{"head_dim": 64, "decay_fraction": 1.0, "doc_mask": true, "steps": 5732}
MLP neurons of a small language model. Each row is named by its layer, matrix (down: output weights) and neuron, and shows model dimensions 112-303. Each number is 128 + 24 x the weight over its row's rms, rounded and kept within 0 to 255. Numbers have three digits each.
After each neuron's rows, "fires before" lists the tokens most often just after its 100 highest values on Wikipedia text that the model never trained on.

L2.down1851:071126155123122146096131135105132144106169133081101123144130130146130138146157147133111121117121080139085122201117092143121131154119166110135119126131103110129119136132117129162088123163146119151164119136110129152068110153118111158088172141109167139157091109087078080124145113089102085130146142098115139119127090089095114134111136126177101104129142101168172153096131130128132105089110127112132146124146121137092135122133156129128147117147119118115125166075112130129135129132174155111124115123157153111133104134144149149102149129156122142135127122071141191128127098136146137147
fires before: "\n", "land", "y", "ist", " "

L2.down523:125104153152142169148114076150127149114146123078123154117175166145178141128162157155113128066104098108137145135105128158138118145123057141147092118135102148194151153121097171153152123119088122099079083093065121117142130095078091106139098119114149124112104123097054131191151106136116142131156139101142108127123132159148103115132122115133139112128121127129129090107112154093125138112130137186119121168135102090116096156169122145151144085139090095095196124149108119116156133144172117116131116108104129114116148113111160127140138147160139155108121156117129146146130203130159150125
fires before: "==", "===", "The", "|", "H", "S"

L2.down407:129086093106102155146126120130160142131122173109153092101094115148095145124145120104131103124160178147131165122097121162108143100108111121181162108108120115085086129181159104103124139108129111092106134111106150104120101155103123136123128126120093090140113144102104115132137108125164169125139145113102155163135153146144114122119058106112165128138170113164138125127109136160132145121110133124088139102100168127138085117151103115146116129149084173080196120161103141126124131139071129131167115109095194153130116136110126108094080148114131140159144141156115118182117101135153147105
fires before: "on", "ip", "al", "ation", "ate"

L2.down1575:121137124095151181123110113140161135188163128141134153131149125130114108121116161094116146072083086102127123133123121110073104154121120130148131128105132113177097115121125176138158139122112088133128134108119135093130140116154142146148111161127157138207112126098095136161164125123185159150079141107182098159147128154102096136140150120111134113138126171098171093105163133128114126139147121162143130100125132083149133105148150154108120106106087146139215151113123132136157120139140154124106090134114129135126132107106085096143113139104131126122061112110161151146156161157138129120
fires before: "=", "==", "===", "U"

L2.down1607:111114056110139092128116142085135135124087123142116119131162134134109147140096150128133127119148135141151149093168130096127121147125161142136106124089132159103151114064097138107147143106145103131114078165140147108150166174152096113140135095135140119140104117120134117108129150110122120148099116132143065118113133111155126103133150097109101148134108143135095087110094127097124097145145126090173119151105140123088110114118097119144140113182131142134128139126140127095098133110115116137164117131140075126181155127094137101155104096148088089127106087088137119108135176111099107122
fires before: ",", ".", "\n", "==", " =="

L2.down1881:084102152171095167106106124137087151121129090134114120109130095131108143148134154137116124171106121135148099091165117136127094115101145124142161076135095119146155132156122106116174118135165157154128191122121125110146144089112136119085137133106125123159126149097151133139175147169140080131157130103107157104124121148177148158142129140115157149134128070137111146091142112125149120132102145167105137134162098146150137130118172140100105113135122093117167150140145157139137101156159125125123109107153131138146133182156128090099095148131156117145134172154103101142111120144176147094
fires before: " |", "es", "or", " to", "red", "n"

L2.down289:124106099116109086142145128126146113113129116124165119107142153101135150076116194108114119122139128154123104092126141144127114110109104147062122113150103136128077141080119129131145089141136173123148178180147110099162150094144149119139137155117136124084082147145145134124129114113167103161149147160123081090134136116110143112117127136132109132151131123093126160141118116072126184129097108145133141065118125151146150117108152120166156172121139101138120147123159140099166144105103119088159119158161131184112153092116109183118133099104101106138165139148111141174133098137144108174
fires before: "-", "|", "\n"

L2.down1389:124170099108072095079128112132110117113094111118100111123135106129145129154094111112125135121117100161163121151132140132116105107172151135092121101115096113124123159141167151163109076101109145158157161100127125162201141096131159095124153121157159172115153081128111121101119107161124125125156140119145174150087097134085163075169118147123149153112143164096116094094159145128169129169149122140113104152155141152168113134154155129120130132137106102110120108085156117096110107103115138122175103146115092117088162137100163150143157150128120134084146150138087108171152131122156134140
fires before: " the", "mp", "tri", " ", "ar", " life"

L2.down163:141157163130131110151150132132138105141125098104139119124158168194150141131115127126130101110118109091163136111114112166128079107119126171105112124178094151068149151101141126134126162096115159114151123084157125133109128143152123125057133095119187124131103150148149096132130105139123149184146126128142105100133154140140163087137131128141143109128119102131166146149114105125097123098144127152093154143118121136139149125137138128146093115105159127177090136214102099147130077164131086160126128122153154188120144162154166157099148130113099099115086148145135131116141114116175149139
fires before: "s", "ing", "y", ",", "her", "or"

L2.down1273:122125139141121110121145101129118157145157172143118096147168088094155146148131101160129139139107106133133170137109112165094114131160171098138112140119148138146075116146120124145135185122137167077123117122142081144152125114131128149106135129133126133127092136144120140088156127112181076178087158113132147083136141119151143127109172116143111191114147098120124111140148168150154147112120124109168144171126102140154132143096118162110136136110087121161132157180117119136153162115152139086087119154117132137129147137131140114099088119184140154101135146104162130140178126156126157064
fires before: "\n", "-", " "

L2.down428:120078131107125111089133115133128125159149147131103092123130120122126186162132142155128097115129137115158112115126127128155077161181147132151131095146115147110124133137109096124169072123166097097094096118128143111139161146149128132142143102107122131142175130127102116143163098137100117139089102152150103159128132112173153139138124103174155122121157125150144103138130123126109123139135123116125089076112170131099140126108130119143097132135119114147161153139123128139179112183098106125096114115108169132115130126142120077132121155104160129150070139118132124113163129161141129156
fires before: "===", "==", "ed", "|", ")", "U"

L2.down1900:163112162098134123119102102113066133126117125116126140143133165117141150158142124096131120152138099131138139126119146138118145126144131141165087155127113113129117183127119129138117187135146171159145100142125103140123152115155105130118107070129076137118109147128110162181135115145155057117127117117132151126123138142126106137139107189110195122111125156137124105103126094133116137158137122123094115102142101089112091048149134192109124137137116185155127110158143111130141127117120090116082188127121121138163093133140188137138091145109099101130135105138140167112137123138097133144
fires before: "d", "s", "id", "t", "n", "c"

L2.down1409:106135104083094088124134116137129197141075111107143121116111144082134138141106144117115101113132141155110096153166134112138110118145100140133124115133100111164148138129157097127165152158085113133134140110130112142135109107139136111148126106118140164130102086084114152116155146144167135185110094085162090160091150138132116164097137119109113125141095116131145112086127159100118134130150152109100106149147131156156141130148092152175092135166134098167155176132113125120178113143170160128113128096115149149132146141132147124108128153093135123122119149118141134151123132101121140133
fires before: "\n"

L2.down695:137091092107117133137130105128110111153125154159123127121123157103152133082091139147168095110119140146133141138156127129122103126132168152089058157145120112146105142123164131098179138149125106130129167172126129166131091150128147151146141128150151166139132096112152113126124156122132119185118168109086116131074140136134176123116130138146112117120121146105125169104109136077114128151149098149144090104103117137167139133151135179135116105153120097122147155110118125164140141117212119089098135112188141126134116139136136154106129097149127131135129102096121131106132145122129081115
fires before: "\n", ",", ".", " and"

L2.down876:096136145112128070132110118125170121182145151131121149130152087123157158125090145160141138121138159120110091119173127141130111136107135092119095154155177151108139100125107125092130193132120108119127104146091162196125130129123134140143124136112149091146150142098110113145131119146113128166099117130138087145116097137092114136119091103120126126115133133114124136109125148092124152173154137159117128088139126110156113099126140137126151150154125121142155104103093123124097137082143128124141123131124091125133159109107136121104120138123125139141135091093108126092134109103137141146
fires before: ",", " the", " he", "s", " "

L2.down508:108148133137093136137137075092123113113128131105120121151097110125165134137122133107126140139100134142141138147127158155148108145156111128059095120137152095129131170142128141119127143139111144127084130134103125134104131114106095117121162181094124100103128095112086116077123119136139111137148092151142141144067163138117120140128170127108125179131138119122145152219163114053132095159108134089094125129155099152139127193131106150147109109144134102115183184168147140107162126152150103122118082125121115106110148153149107106163147151098122144139080116081135115080138146139064159120
fires before: " ", " C", " U", " 6"